{
  "n_layer": 10,
  "d_model": 256,
  "n_head": 3,
  "n_kv_head": 1,
  "head_dim": 64,
  "d_mlp": 320,
  "vocab_size": 1755,
  "activation": "swiglu",
  "norm": "rmsnorm",
  "norm_place": "pre",
  "norm_eps": 1e-05,
  "positions": "rope",
  "rope_base": 10000.0,
  "rope_fraction": 1.0,
  "qk_norm": false,
  "attn_scale": 0.125,
  "bias": "none",
  "tie_embeddings": false,
  "parallel_block": false,
  "init": "uniform",
  "init_std_qkv": 0.0295,
  "init_std_o": 0.00762,
  "init_std_up": 0.0295,
  "init_std_down": 0.0059,
  "optimizer": "adamw",
  "lr": 0.00157,
  "lr_mult_qkv": 0.7,
  "beta1": 0.9,
  "beta2": 0.95,
  "lr_head": 0.00735,
  "warmup_steps": 299,
  "schedule": "wsd",
  "decay_fraction": 0.596,
  "decay_shape": "linear",
  "final_lr_fraction": 0.02,
  "batch_tokens": 32768,
  "seq_len": 1024,
  "doc_mask": true,
  "train_tokens": 246000000,
  "steps": 7508,
  "dataset": "wikipedia_en"
}
MLP neurons of a small language model. Each row is named by its layer, matrix (gate and up: input weights) and neuron, and shows model dimensions 32-159. Each number is 128 + 32 x the weight over its row's rms, rounded and kept within 0 to 255. A neuron's up and down rows have the sign that makes its largest values positive.
After each neuron's rows, "fires after" lists the tokens most often just before its 100 highest values on Wikipedia text that the model never trained on. A number after a token or word is its count.

L6.gate238 [108 149 111 102 134 159  95 122  72 167 132 129 130 184 127 166  65 111 172  59 134 148 116 115 149 171 161 178 107 112 218 149 108  55 103 134 168 109 177 185  76 107 145 169 153 116 118 111 116 119 134 124  88 166 139 191 207 159 105  88 125  93  99 138 121  77  91  98 181 106 142 147 112 167 139 177  96 172 123 127 117 156 134 169 150  86 110  86  98  94 110 128 172 125  83 120 120 115 132 138 137  88  99 175 147 120 151 223 136 154 153  47 154 170 155 157 128 123 121 163 153 123 136 140 156 126 142 167]
L6.up238 [108 136 198 126  86 176 137  84 148  72  99 155 185 170 129 132 127 102 122 132 147  71 122 119 153 115 120  99 167 137 111 124 108 123  73 139  80 157 182 145 132  84 134 115 178 199 152 117 135 172 116 127 142 133 116  74 175 103  93 117 103 134  98 176 138 156 158 129 126 151 140  83 141 143 129  91  76 119 133  50 117 110 177 149 128  86 119 156 114 147 112 116  62  77 137 147 113  72 115 116  97 105  18 164  87 116  82 123 109  96 163 118  52 191  69 136 153 102 141 157  72 132 135 117 159 139 159 119]
fires after: " l" 31, " the" 16, "1" 13, " L" 13, " ar" 5

L6.gate171 [161 171 101 118  53 103  90 121  88  73 156 142 131  74 112 136 154  78 154  94 111 172 155  98  90 183 184 124 103 166 167 119 141 144 109 109 161 138 113 147  66  75 144 170 134 147 151 151 175 123 134 158 156 137  69 148  68 188 145 102 133 114 140  89 155 108 125 113 136  66  95 120  54 136 102 164 151 129 111 120 150 107 166 122 177  80 146 129 136 115 135 138  45 147  86 123 186 117 122 164 101 157 119 118  83  88  99 124 121 156 150  80  79  88 129 103 175  99 104 137 107 137 128 106  70 122 145 116]
L6.up171 [143 147 131 112 134 130 198  86  61 189 166 121 139  76 126 120 109 107 140 163 131 126 149  86  44 180 192 148 133  70 151 143 132 157 151 194  85 131 152 151 118 147  71 140 164 199 142 138 181  65  77 117 173 205 153 137 140 173 183 124 112 127 131 100 144 128 116 105 145 119 137 125 149  82 178 156  48 165 113 144 133  75 144  72  88  86 133 132 139  72 190 124 100 127 145  99 189 150 109 136 165 169  85 124  86 111 113 137  72 161 107 120 106 135 150 152 139 136  88 141 148  81 167 173 171  78 100 102]
fires after: "v" 14, "," 13, "P" 10, "on" 6, "im" 6, " pro" 6

L6.gate268 [116  95 148 134 111  92 131 174 112 142  76 104 192 109  94 169 123  91 116 162 124 111 134  96 139 124 139 107  93 153 159  95 110 112  78 133 109 168  94  92 114 130 149  73 159 120 122  59  95 158 121 130 171 119 121  91 157  98 120 127 134 138 115 138 122  90 144 139 125 104  99 118 159  65  77 173  82 172 144 148 117 116 107 125 138 109 177 112 123 125 140 148 142 139 150 147 152 187 113 110 110 181 166 140 136  73 165 129 168 198  84 131 172 102 136 126 165 130 130 107 162 114 139 121  64  66 153 109]
L6.up268 [ 82 123 165 137  36 153 135 197 134 172 150 165 128 118 142 130 157 127 155 205 159 108  99 117  92 107 150 130  81 122 142 134 172 137  68 114 169 125 130 143 100 129  89 119 151 123  94 135 114 100 138 131 152 111  71 143 170 155 138 143 105 136 179 130  90 163 166  71 140  90 193 134 163 137 143  93 157 143 145  97 203 107 136 112  93 124 130 171 142 104 190 155 100 158 156 194 171 136 148 153 119 156 134  96  85 125 127  97 175 154 170 178  91 128 103 112 158 154 139 153 192  70 141 141 106  98  56 176]
fires after: " acc" 14, " an" 10, "c" 10, "ac" 7, " occ" 7, " c" 5

L6.gate128 [ 81 143 159  74  66 138 119 255 191 126 145 238 189 146 105 168  96 145 170 161 128 117 134  99  92 163 166 143 105 126 147 120 141 132 124 112 102 179 140  98  88 111 127  60 146 109 132 163  73 129 114 175  88 110  95 124 156  64  97 147 115 145 100  87 155  96  62  96 138  83 194 134 120 128 130 148 114 139 149 152 131 115 115 111 171 108 113 166  95 157 121 129 106  65 108 156  78 135  98 123 113 164  88  99 145  95 228  67  39 124 126 167  98 150  82 111 135 159 152 126 128 147 162 131 110 143 124 207]
L6.up128 [121 155  97 169 134 126 199 122 187 137 139 127 168 184 105  96 166 103 116 162  89 136 127 192 120 141 155  74 143 175  47 144 118  91  75 170  55 148  61 155 121 130 124  59  63  63 113 123  93 110 137 120 102  78 136 100 150 107 138 163  89 126 162 100 121 155 109 120 163  93 127 109 112 110 187 109 138 146  96 124 108 114 167  96  92 138  92  66 144 153 132 141 129 122 113 192 115 166  89  99 165 143 128 127 102 173 106 157 136 141 114 161  73 113 152 105 151 130 119  89 105 105  80  96 134  95  79 185]
fires after: " p" 21, " Con" 9, " con" 8, " re" 7, " comp" 5, " c" 5

L6.gate78 [129 110 153 137  87 171 148 156 171 157 147 158  97  82 122 113 133  97  88 111 165  88 116 114 171 172 185 156 160 141 189 158 135 142 135 153 136 131 151  89 173  60 114 127  88 180  74 119 127 128 187 121 140 155 122 136  80  96 122 154 164 132 128 131  89 147 148 140  95 174 147 166  82 103  80 129 132  88 103 120 141 138 104 146 108 124 143  73 128  92 164  82 105  92 101 133 150 170 133 122 193  84 119 168 146 101 135 172  88  81  68 157  89 111 135 148 123 136 122  73 172 178 165 157 117 248 162 139]
L6.up78 [118 113 124 145 163  85 121 195 132 139 148  92 111 105 139 132  95 137 170 120  98  69 148 170 172 143 172 135 110  92 165 114  72 182  74  87  95  91  69  77 171 130 131  58 100 152 142 177 147 121 170 135  42  91 123 148 119  92 126 110 143 107  53  84  68  87  93 189  89 164 154 132 119 116 195 171 196 118 101 116  98 118  91  84 110 200 157 134 128 149 128 140 102 184  75  96 138 104  81  94 185 107 190  75  95 105 141 103  69 144 121 124 202 166 135  89 105 117 138 153 134 106 132 133 132  92 150 109]
fires after: " A" 20, " D" 13, "A" 13, " a" 8, " U" 6

L6.gate286 [149 142  99 133 149  74  71 162 169 157 120 124  94 129  62 136 158  46 135 107 141 175 106 147 138 126 137 145 134 147 193 136 106 144  55 137 108 158 159  65 108 102 136  88  63 130 126 154 117  26 146 117 115 140 114 168 139 107 140 116 153 127 119 101  76 230 114 190 129 121 154 120  77 153 165 163 105  88 162 126 136 130 118 154  97 177 159 115 106 110 133 114 120 112 104 130  93 161  99 114 159 116 115 187 142 144 129 112  69 129 157  94 116 166 107 140 119 141  84 132 147 141 104  71 125 130  85 165]
L6.up286 [146 146 164 150 121 126  71  77 104 125 131  85 100 146 109  74  90 103 135 138 100 154  89 167 122 183 167 134 151 125 110 135  98 121  62 119 122 134 150 154 114 119 194 120  92 159 113 116 137  77 116 135 141 167 130  86 167 127 135 131 111 136 114 153 115 135  86  90 128 113 125 108 133 112 197 118 134 125 181 130 134 117 112  57  96 176 119 127  99 143 130 143 174  81  76 168 133 146 131  94 192 173 153  79 137 148  66  87 141 162 187  71 146 151 126 151 171 127 125 169  99 136 100  69 113 129  69 120]
fires after: " Geor" 12, "v" 9, " Phil" 9, " An" 8, " Ch" 7, " ch" 6

L6.gate2 [155  43 190 112 146 157 162 154 150 100  98 119  84  91 119 145 126  94 119 139 166 149 123 174  81 130 131 167  65 148 142 100 140  65 184 118 175 192 137 128 125  70 150 154 157 133 115  67 114  92 130 140 114 109  97 124 111 159 124 118  62 130 115  94 104 108 172  96  67 113 165  89 166  66 183 155 165 126 109 118  84 128 213 165 122 118 167 129 113 112 135 142 106 143 126  98 168 133  98 146 179 145 132  75 151 160 164 185 106 153  60  96 157 130 163  94 115  98 164 136 143  69 168 134 116 134 109 119]
L6.up2 [154 188 163 187 128 135 159 132  90  60 173 106 170 201 149 166 173  61  65 121 138 165 123 152 158 113 138 128 105 134 117 123 135 155 134  81  95 134 119 103 111  43 122 111 177 145 149 190 144 163 110 216 121 145 105  95 160 133 152 140 159 154 150 181 159  94 110 117 156 165 120 139 141  96 163 160 133 156 121 159 188 100 107  71  74 140 100 124 164 143 164 163 161 151 108 112  95 125 137 133 115  91 169 145 157  53  84 115 155 132 162 206 142  97 109  81 119  99 135  88  92 111 107  82 132  67  78 162]
fires after: " University" 19, " A" 17, "A" 9, " a" 9, " Con" 5

L3.gate28 [124 163  93 118 117 157 110 176 129 119 132 149  79  93  81 130 148  86 142 115 167  92 145 102 127 111 137 176 117  95 165 176 137 160 103 118 109  49  79 151 146 100 117 105 187 105 143 118 111 182 174 125 158 142 153 139  90  85 129 175 155 160 128 102  78 114 186 130 107 157 122 100 148 151  95 167  67 182 152  86 173 128 192 153 107 121 155 218 129  87 138 129 107 158 156 111 114 144 121 146 134  86 101 111 127 136 110 162  94 185 140 126 159 136 121 114 198  97 143 114 155  98 142 172 131  87 132  92]
L3.up28 [111  64 109 184 129 176 161 209 125  67 122 144 196 127 121 159 125 128 143 163 148 139 171 141 141  50 107 122 129 164 113 180 123 114 141 151 129 108 134 134 124 142  92 156 166 103 105  99 108 104  92 134 176 109 123 177 172 111 140 106 130 140  93  90 146 122  96  88 169 138 122 135 156 114 140  99 153 148 165 159 138 116 138 112 154  71  86 143 131 137  94 115 144 110 133 136 138 118 116 184 171 107 138 113 168 157  65 117  91  94 153 139  97 140 135 200 187  77  91 195 173  99  98  67 123 119 167 103]
fires after: " p" 27, " P" 12, "A" 7, " ind" 7, " Ind" 4, "c" 4

L6.gate120 [169 126 123 144  35 120 165 125 133 139 130 119  80 155 108 156 147  85 138 179  89  75 145 123 144 125 141 146 142 150 102 123  76  93 165 124 108  75 129  88 146 128 126 139 150 134  77 161 148 126 136  94 180 114 190 127 152  86 132 163  80 107  84 168 176  90  91  51 213 114 163 129 155  87 122 147 134 131 169  98 126 127 174 150  98 117 146  85 115 137 184 171 126 160 142 147  65  79 156 125 113 174  99  98 115  85 107 129 128 170 200  92 147 154 146 127 149 160 148 113 127  91 131 109 177 131  81  94]
L6.up120 [143 134 153 116 132 180 113 190 143 126 150 169 108 112 157 116 121 114 122 134  96 128 149 140 163 127 122 138  91  97 132 107 129 122 118 147 120  89 172  81 167 149 172  88 137 172 120 125  45 177 136  99 128 126 146 147  96  41  94 139 141 139 188 158 203 155 151 103 145 122 149 126  75 152 186 120 161 120 105 119  87  66 175 115 119 136 136 148  97 169 166 130  97 139 130 144 154 174 113 125 126 151 112 171 126  95 131 150 126 125  68  93 138 157  89 130 163  59 158 157 110 194 112 105 113 106  98 128]
fires after: " g" 26, "g" 14, "og" 8, "ener" 8, "ig" 6

L6.gate181 [120 199 185 104  78 121 151 112 107 116 119 102 148 100 144 152 129 124 115  98  75 173  43 120  98  94  70 142 115  67 126 133  54 150  95 119 142 145 189 144 192  76 114 146 118 161 130 171 110  84 113 153  97 133 112 153 202 109 120  72 170 141 182 111  90 104 114 123 119 173  79 170 105 131 142 136 184 110 162 192 162  86 184 110 140 134 136 130 184 140 160 103 207 170 152 127  81  67 121  81 112 152 132 121  93  78 153 124  67  71 142 141 147 119 149 135 118 132 164 112 155 129 130 141 113 120 129  92]
L6.up181 [156 136 142 101 103 136 147 129 108 145 101 157 182  99 155 132  96 153 149 117  75 117 140 147 132 158 111 127 154 141 166 103 184 109 131 140 145  92 100 108 166 130 182  99 180 124 109 177 177 152 148 106 157 116  49 145  48 115 181 123 162  65 186  91 167 100  89  76 138 135 109 131 131 154  40  88 111 126  34 109 154 138 114 137 125  86 114 103 133  92 118 136 193 124 135 130  98 142  94 100  96 141 166 137 121 171 139 164 126  96 102 113 111 123 157 105  93 113 131  75 117 170  98  94 182 145 153 145]
fires after: " t" 16, "em" 15, "y" 9, "im" 6, " J" 5

L6.gate53 [174  96  84 173  61  99 165  92  98 127 116 126 120 150 134 163 127 162 146 129 131 101 113 151 141 119  72 131 132 139 120 108  71 152 143 146 150 168 121 110 132 145  83 135 137 114 121 127 106 124 117 149  90 149 169 211 138 130 191 120 170 105 150 159  76 131 217 121 109  96 171 115  67 112 138 176  79 143 148 112 136 182  89 144 157 141 108 152 119 115 132 106 135 117  96 117 157 188 119 112  78 119 131 176 151 105 113 186 104 151 162  88 152 159 115  85 139 162 134 124  83 144 112  51 129 164  97  96]
L6.up53 [162 196  47 128 140 160 112  90 106 113 123 104  97 151 113 146 157 150 150 122 135  41  86 152 149  48 120 152 111 108 102 180  78 129 107 163 145 164  78 137  81 116 132 165 111 143 170 140 113 120 143  91  84 138 137 147 151 162  69 113 132  50 128 126 114 112  90 179  67 134  99 109 167 145 177 138 148 188 235 163 158 157 105  98 185 178 122 125  80 212 124 157 100 120 157 111 119 116 108 105 123  84 113 167  80 107 133  84 158 113 132 129 167 133 125  78 182 175 123 125 153 139  96 141  37 127 130 127]
fires after: "." 59, "6" 13, "8" 7, "7" 6, "," 6, "5" 4

L6.gate236 [111 155 199 114 112 134 132 119 150  96 118 108 148 114  59 126 134  95 137 159 103 123 128 173 111 137  53 142 141  99 165 105 185 126 124 129 171 193 129 189 105 160 168 115 118 149  92 148  96 126 111 106  78 113 166 122  97  57 129 164 136 163 139 166 163 141 138 158 107 115 149 147 171  89 166 130  66 127 178  76 129 114 184  77 126 148 161 100  88 132 111 112 147 128 137 177 129  80  97 115 172 169  81 170  98 129 146  61 179 204 173 107 114 126 183  42 147  81 174  86  96  81 133 139  92  85  86 145]
L6.up236 [ 77  61 163  83  76 109 134 170 124 111 144 126 117 143 145 153 143  95 131 137 191 125 146 150 140 128 134  91 178 147 112 117  43 170 174 124  66 104 112 126 151 148 135  96 189 136  92 158  89 142  97 160 120  82 174  21 121 110 152 154 112 152  67 155 182 143 147 131 153  99 131 133 147 113 166 179 150 148  83  90 146 106 136 157 166 102 145 155 146 107 124  95 102 115 130  65 144 109 166 151 188 134 128 145 132 166 106  81 181 152 157 155  87 132 147  98 110 117  77 107  87 102 154 158  95  90 107 180]
fires after: " c" 22, " C" 17, "c" 10, " gr" 7, "C" 5, " Gr" 5

L6.gate30 [184 100 107 143 170  80 161 122 123 126 185 151 117 120 144 124 133 169 168 188 117  74 139 117 153 144 136 110 179 174 140  86 112 138 140 104 166 149 127 103 136 139  90 125 137 137 129 102 157 121 103  94 158 104 121 108  98 118 193 132 171 157 162 199 116 170 112  92 143 139 165 108 102 119  74 111 154 130 142 100 132 172 167  87 152 156 150 132 135 167 117 129 131 129  84 149 136 126 115 156 158 134 110 102 146  59 156 146 122 125 115 107  76  70 144 115  69 139 103 114 111 122  97 124  45 180 141 139]
L6.up30 [221 140 109  95  75 115 163 139 153 165 148 169 164 146 149 159  73  86 143 106 122 105 149 172 121 140  69 119 134  57 163 146 109 102  93 144  98  92 132 118 101 108 126 119  94 125 146 137 192  84 113 151 108 121 129  81 190 131 123 162 150 126 119 149 118 121 149 117  58 129 167 101  97 150 144 152 114 112 105 103 190 112 130 176 148 145 124  84 115 162 134 128 175 125 125 123  90 195  99 125 183  99 133 130 183  55  67 121  91 137 163 115 130  75 102 183 110 198  83  53  70 117  83 112 123 103 125 144]
fires after: " t" 23, " T" 16, " st" 16, "ant" 6

L6.gate180 [ 79 124 158 186 128 143 182 107 148 201 129 168 124 100 105 105 210 114 160 106  74 103 128 136 120  61  96 119  72 143 165  52 120 153  63 191 161 175  85 119 121 150  93 131 113 163 131 119 152 147 155 140 116 146 168 112 127  76 162  97 119  85  78 177 125  64 128 154 197 118 145 127 188  94  96 101 138 145 168 128  89 144 115 191 117 110 183  94 197 131  86 149 106 150  95 154  54 135  55  84 146 108 105  64 108 138 137  85 114 116 119 145 145 109 105 114 101  94 107  92 155 155 157 136 128 136  80 125]
L6.up180 [172 102 141  98 107  95 154 157 112  92 134 182 152 125 153 116 156  88 126 203 100 132 207 143 150 120  32 158 150 171 135 173 132 105 126 108 108  80 113 137 146 138 141 148  68 165  94 137 174 132 117 149 115 130 132 173 108 183 195 115 109 101 160 141 174 168 140 135 156 105 120 112 101  93 147 116 183 148  77  95 112 181 155 136 152 158  91 161 162 152  62 125 142  97 107  82 174 158  85  88 116 107 149  77  97 111 144 113 113  47  96 155 145 151 155 114  92  81 137 107  86 189 151  66 137 105 137 133]
fires after: " a" 32, " A" 25, "A" 11, " B" 7

L6.gate117 [126 139 113 102  65 152 134  95  90 131 183 134 108  94 126 103 125 122  81 150 158 121 107 110 102 104 107  99 170 161 122 124 153  98 153 140 149 162 131 131 102 130  92 168 122 151  96 150 114 111 135 184  82 151 118 157 115 118 113 125  96 133 147 161 144 146 174 137 123  87  89 156 123 124 105 129 101 122 123 137  75 120  97  71 151 132 141  75 122 143  84 174 171 139 154 150  49 103 166 135 114 165 111 209 146  85 158 140 106 157 155  38 111  76 135 164 199 123 207 136 101 210 163 111 106 140 105 162]
L6.up117 [142 116 127 114 133 136  95 158 123 165  60 174  79 141 124 162  66 119 166  79 155 189  13 130 144 209 114  76 138 131 110 156  73 108 155 119 182 128  80 136  96 100 113 118 147 105 158 151 205 188 130 131 169 156 108 137 164 174 136 113 143 177  96 134  69 141  93 107  97  92 120 118 138 113 160 119 124 147 109 114 129 187 149 100 126 121 139 163 111 163 115 160 127 117 141 117 131 211 108 167 155  94 113 107 137 135 134 160 132 104 108 147  88 135 112 169 134 170 109 105 163 118 125  86 155 166 117 119]
fires after: " t" 12, " T" 12, "le" 9, "i" 9, " E" 8, "ot" 6

L6.gate65 [132  70 108  98 100 213 120 126  92 106  97 138 100  71 125  97  95  93 158 130 108 102  84 140  92 139 161 144 103 126 103 126 128 107 147 154 126 115 124 125 111 200 143  93  97 148  54 170 122 149 159 165  93 143 168 127 107  86  66 134 119 180  74 180 113  87  76 115 123 108 145 166 120 109  88 150 111  93 122 104  94 122  91 127 135 121 111 123 150 115 123 255 142 121 152 118 114 118 122 142 109 191 154 178 139 119 178 147 127 120 106 112 117  92 163 168 152  96 129 170 183 108 198 152 188 116 134 135]
L6.up65 [ 98 172 133 107 114  96 188  68 130 109 140 108 171 171 125  86 145 157 173 101 156 138 109 153 126 152 147 160 127 136 161 147  73  62 171 112 151  79 131  89  70 125 156 112  93 151 146 117 159 118 118 140 132 174 171  73 128  89 133 125 159 178  95 107 171 156 157 109 107 101 158 155 186 111  89 144 186  99 107 123 109 145 109 140 152 134 119  77 214 139 112 131 117 149 127 109 193 139 134 102 129  34  56 132 167 104 132 141 141 172 122 122 158 140 124 147 128 113 174  88  97 108 133 100 125 115 137 200]
fires after: " The" 14, " C" 12, " c" 9, " A" 6, " I" 6, "st" 6

L2.gate177 [161 144 151 160 108 130  96 136 125 152 116 146 126 173 124 143 135  97 142 163 138 187 187 112 107 119 139 152 125 141 132 192 124 137  98 121 192 152 129 102 153 125 122 137 130  95 114 131 162 124 118 138 139  84 149  85 166 148 137 146 193 216 107 113 175 134 150 175 107 144 168 116 130 154 176  99  73 111 175  92 114 121 146  91  81  94 167 161 186 163 139 152  37 149 128  94 115 118 123 111 133 100  92 132  82 142 110 116 139 127 189 123 154  92 184 133 121 131 129 135  45 135  58 105 176 127 151 138]
L2.up177 [134 171 114 152  96 137 128 128 136 104 110 116 121 130 157 108 105 122 156 107 117 128 131 132  89 149 125 125  99  84 114 175 134 202  68 107  93 109 190 129 178  77 105 101 110  86 206 164 154 187 106 172 111  85 125 108 167 104 185 196 140 150 117 182  60  96 138 176 169 135 182 140 103 155 188  96  61 121 115 139 108 166  58  97 122 137 173 179 154  69 167 146  64 117  67 124  97 171 101  96 154 132 114 118 146 125 143 135  87 133 123  73 129 102 105 133 120 116 100 116 116 131  87 107 154 115 104 110]
fires after: " " 37, " the" 29, " New" 6

L3.gate52 [163  91 136 140 107 165 100 101  96 125 151 106 132 116 110 110 186  89 147 150 156 154 112  84  97  85 173 179 156 103 114  80 118 142 221 115 175 171 155 140 118 120 179 168  82 162 102 126 165 138 132 132 142 168 162 148 187 173 146 102 168 179 158 196 155 130 122 132 134 170 160  77  97 141 136 135  86 147 108 141 124 117 109 102 129 133 133 127 173 169 184 147 161 165 142 105 120  59 190 104 100 186  64  91 145 128 129 155 111 142 104  57 129 123 172 103 113 176 153 136 102 111 176 157 164 126 131 140]
L3.up52 [109 146 122 127 119 160 135 103 143  97 143  65  98 165 116 108 153 143 135 172 112 138 139 139 131  62 189  97 122 106  46 137  99 178 131 139 113 101 140 213  61 143 151 122  89 155  91 146 112 144 153  67 104 127 106  86 144 159 107 137 156 174 175 179 152 176 161 119 112 153 128 104 127 113 129 131  62 160 129 106 151  79 118 123 110  68  95 111 190 168 138 166 133 189 106 122 105 100 101 152 117 167  72 167 133 111  86 102 126 109 123  62 127  85 121 176 129 191 128 125 109  86  96 113 189  90 135 156]
fires after: "2" 49, " " 17, "1" 6, " (" 4

L6.gate234 [127 102 145 166  62 138 143 106 150 104 145 162  98 136 115 103 134  38 127 170 123 113  81 102 137 116  85 190 139 144  91  99 114 129 118 118 157 170 117 150  95 131  89 111 147 176 112  72  97 191 133 128  83  95 131 106 136 129 118 118 161 148 132 146  96 114 132 207  92  79 149 115 161 103 164 155  94 137  91  61  94 110 176  86 107  38 164  87 136 133 140 124 103 131 114 115 110 201 171 103 121 119 100 170  87 101 141 130  47  80 160  89 128 127 161 143 152 137 120 129 141 109 105 145  84 151 134 143]
L6.up234 [120  80 192 134 143 186 128 141 139 126 159  96 165 131 143  98 130 164 157  94 110 128 123 113  99 145 133 124  84 136 189  94 167 149  79 190 201 132 180 183  86 118 120 161  57 122 135 131 155  89 128  89 108 133 112  64 146 122 186 101 142 143  74 167 142 179 104  69 126 135  98 143 164  86 129 189 131 143 167 143 110  97 109 146  96 153 106  92 127 118 124 168 122 126 161 152 159 174 103 120  94 169 120 134 189 116 134 111 141  95 147 118 119 142 118 114 110 141  99 171 167  83 169 158 137 137 120 142]
fires after: " " 43, " E" 13, " l" 11, "1" 8, " O" 5

L6.gate292 [118 114 112 117 138 118 141 146 139 123 128 101 154 143 128 135 124 104 104 139 117 125 114 109 125 145 138 191 142 107 117 124 118 102 125  86  90 114 154 106 128  91 146 120 104 131  92  91 125 152 140 130 185 115 224 113 169 166  80  65 109 170 168  66 188 116  96 149 164  81 140 102 120 139  96 167 126 110  98 172 117 153 156 120 177 114 180  81 111 166 105 129 128 102  94 115  92 115 142 128 156 100 123  91 145 133 153  66 123 194 108  94 140 106 119 105 162 116 139 170 113 135 192 131 125 121 127 138]
L6.up292 [ 84 108 172 155 115 126 103 172 165 116 150 135 103 168 175 144 144  99 181 184 121 109  96 148 108  92 156 178 127 153 156 125 122  96 122 181 139  81 142 107 165 103  85 176 130 140 141 124 146 175  98 112  99 193 184 125  97 128 138 149 154 164 160 109 167 131 121 110 154 115 103  46 154 188 153 166 121 100 119 168 152 151  89 183 127 118 148 140 129 136 127  79 133 135 149 139 157 130 139 137  69 222 122 120 142 146 140 180 127 170 139 186 153 158 105 165 175 109 117 161 120 115 156 127  98  91  79 165]
fires after: "1" 51, " En" 7, " N" 5

L2.gate0 [138 171 104 127 147 120 130 104 134 104 148 176 115 144 111 145 148  95 157 167 117 176 137  82 134 104 158 108  71 146 136 153  96 132 102 129  85 137  92 148 152 108 169 144 127 121 132  99 145 102 117 227 118 103 160 116 116 186 101 128 123 174  23 172 108 111 178  86 140 143  99 145 177 122 172 117 103 139 180  74 120 127 141 142  69 156 143 159 123 114 183 114 120 183 117  79 127 255 142 147 106 115 137 183 154 100 173 137 145 126 149 144  98 145 140 146 126 183  95 124 120 185 158 116 115  84 155 155]
L2.up0 [112 134  96 129  78 145 124  41 171 120 143 147 140 122 126 161 203 142 187 146  40 113 132  94 112 140 155 127  91 142 150 160 100 149 149 113 177 102 119 116 148 176 106 148 141 131 119 133 153 122 106 138  85 143 147 192 101 120  71 105 166 139 104 169  99 142 138 128 127 148 118  84 125  96 152 124 121 111  99 141 188  91 117  93  73 172 118 171 109  85 115  59 142 193 110 111 157 137  87 105 128 154 127  96 120 103 129 119 162  98 162  76 112 136 115  96 151 150 128 168 151 155 115 216 157 142 112 131]
fires after: "1" 20, " " 18, " the" 18, "2" 8, "The" 4

L6.gate188 [147 154 138 111  86 164 144 113 125  81 113 160 187  82 106 167 155 147 176 158  84 118 123 110 130 162 126  90 110 136 165  86 140 133 119 150 112 142 152 151 117 138  88 126  84 171 141 165  95 121 101 155 164 140 131 105 194  88  86 130 144  84 114 106 105 125 144  93 131 167  85 126 125 154 104 189 146  80 125 104 151 158 180 100 171 120 131  67 199 125 136  74  81 113  91 158  80 126  64 122 183 201 107 158  24 141 117 135 158 185  73 147 109 143 126 124 129 100 139 162  89 188 111 120  81 151  69 148]
L6.up188 [ 87 198 115 152 177 151 166  56 101  83  85  87  99 107 140 135 116  76 147 128 109 151 116 140 167 110  45 141  88 182  79  77 127 115 149 154  91 125 155 140 111 119 113 111 119 139 142 159  62 167 113 164 146 145 100 126 159 133 114 125 155  74 118  81  90  65 156 114 109 118 169 144 183 144  92 162 133 132 124 146  91 102 123 140 173 159 111 156 114 161 168  63  47 124  71 112 146 132  73 113 173 159 111  70  95  89 170 180 159  99 103 147  90 143  97 155  71  88 151  95 146 130  95 155 128 156 164  96]
fires after: "," 28, " v" 26, "." 4, " is" 4

L6.gate289 [117  73 166 123 153  88 204 134 104 112 106 171 100 155 127 139 126 171 135 156 195  94 108 126 104 136 192 179 130 168 131 150  96 174  97 132 137 156 129 193 161 169 149 110  86  70 116 153 127 128  98 138 159 135 111  77 148 130 142 150 121 175 150 172 129 106 128  85 119 171 115 108 107  87 115 111 154  83 135 150 140 130 138 132 113 100 136 111 164 124 124  96 173  95 125 144  77 148 123 113 144 139 113 108 155 135 170 163 122 132 102 147 163 112 135 126  73 168 168 148 176 103 154 166  61 140  92 136]
L6.up289 [ 95 171 157 114  94 155 149  91  96 108 111 124 134 147 151  95 149 126 106 123 135 142  93 103 110 162 116 212 108 110 146 177  73 103 127  82 130 150 209 176 161 115 133 135 106 166 129 152 114  99  95  83 175 122 104  77 157 103  77 133 109 149 120 162 114 102 116 120  86 130 133  91 160 167  88 103 139 122 198  85 204 149 172  88 105 103 122 143  90  75 171 143 116  98 115 140  73  70 164 157 167 103  90  98 124 116 160 137  97  88 204 112 136 133 160  95 156  66 116 144 147 118  96 188 108 128  49 148]
fires after: " comp" 21, " con" 15, " Con" 11, " inter" 6, " l" 4

L6.gate123 [150 114 113  94 171 104 163 186 117 138  92 191 129  88 103 143 146  90 111 140 164 175 124 146 142  57 165 131 116 152 134 110 134 122 144 130 132  88 127 153 154  83 148 117  70 184 149 166 141 139  99  89 133 156  99 134 116  65 146 176 136 130 136 148 144 134 142 168 120 112 124 156 117 153 111  47 153 152 137 124 103  98 123 125 135 109 127 133 123 121 126 106  67 149 175 122  89 113 153 121  91 180 127 118 139 142 204 207 107 128 171  83 105  93 143 160 130 127 219  72 118 192  70 146 110  88 118 137]
L6.up123 [163 161 102 160 134 114 125 105 100 106 127 149 149 104 104 143 150 152  72 152 188 162 127 153 148 143 127 123 167 177  58 144 172 151 137 187 126 149 133 149 135  93 158 109 217 169 163  72 175 156 133 134 104 168 144 155 136  76 122 103 124 197 146 128 132  97 144  65  90 161 142 170 176 147 148 108 155 133 164 113 103 115 118  77 139  74 136 127 126  71 192  70  90 127 125  64  88 131 114 133  90 158 109 146 125 127 102 125 134 115 114 133 167 162 153 142 142  97  92 141  64 133  64  99  97 123 150 125]
fires after: " St" 15, " D" 15, " Ch" 12, " U" 9, " ch" 7, " R" 5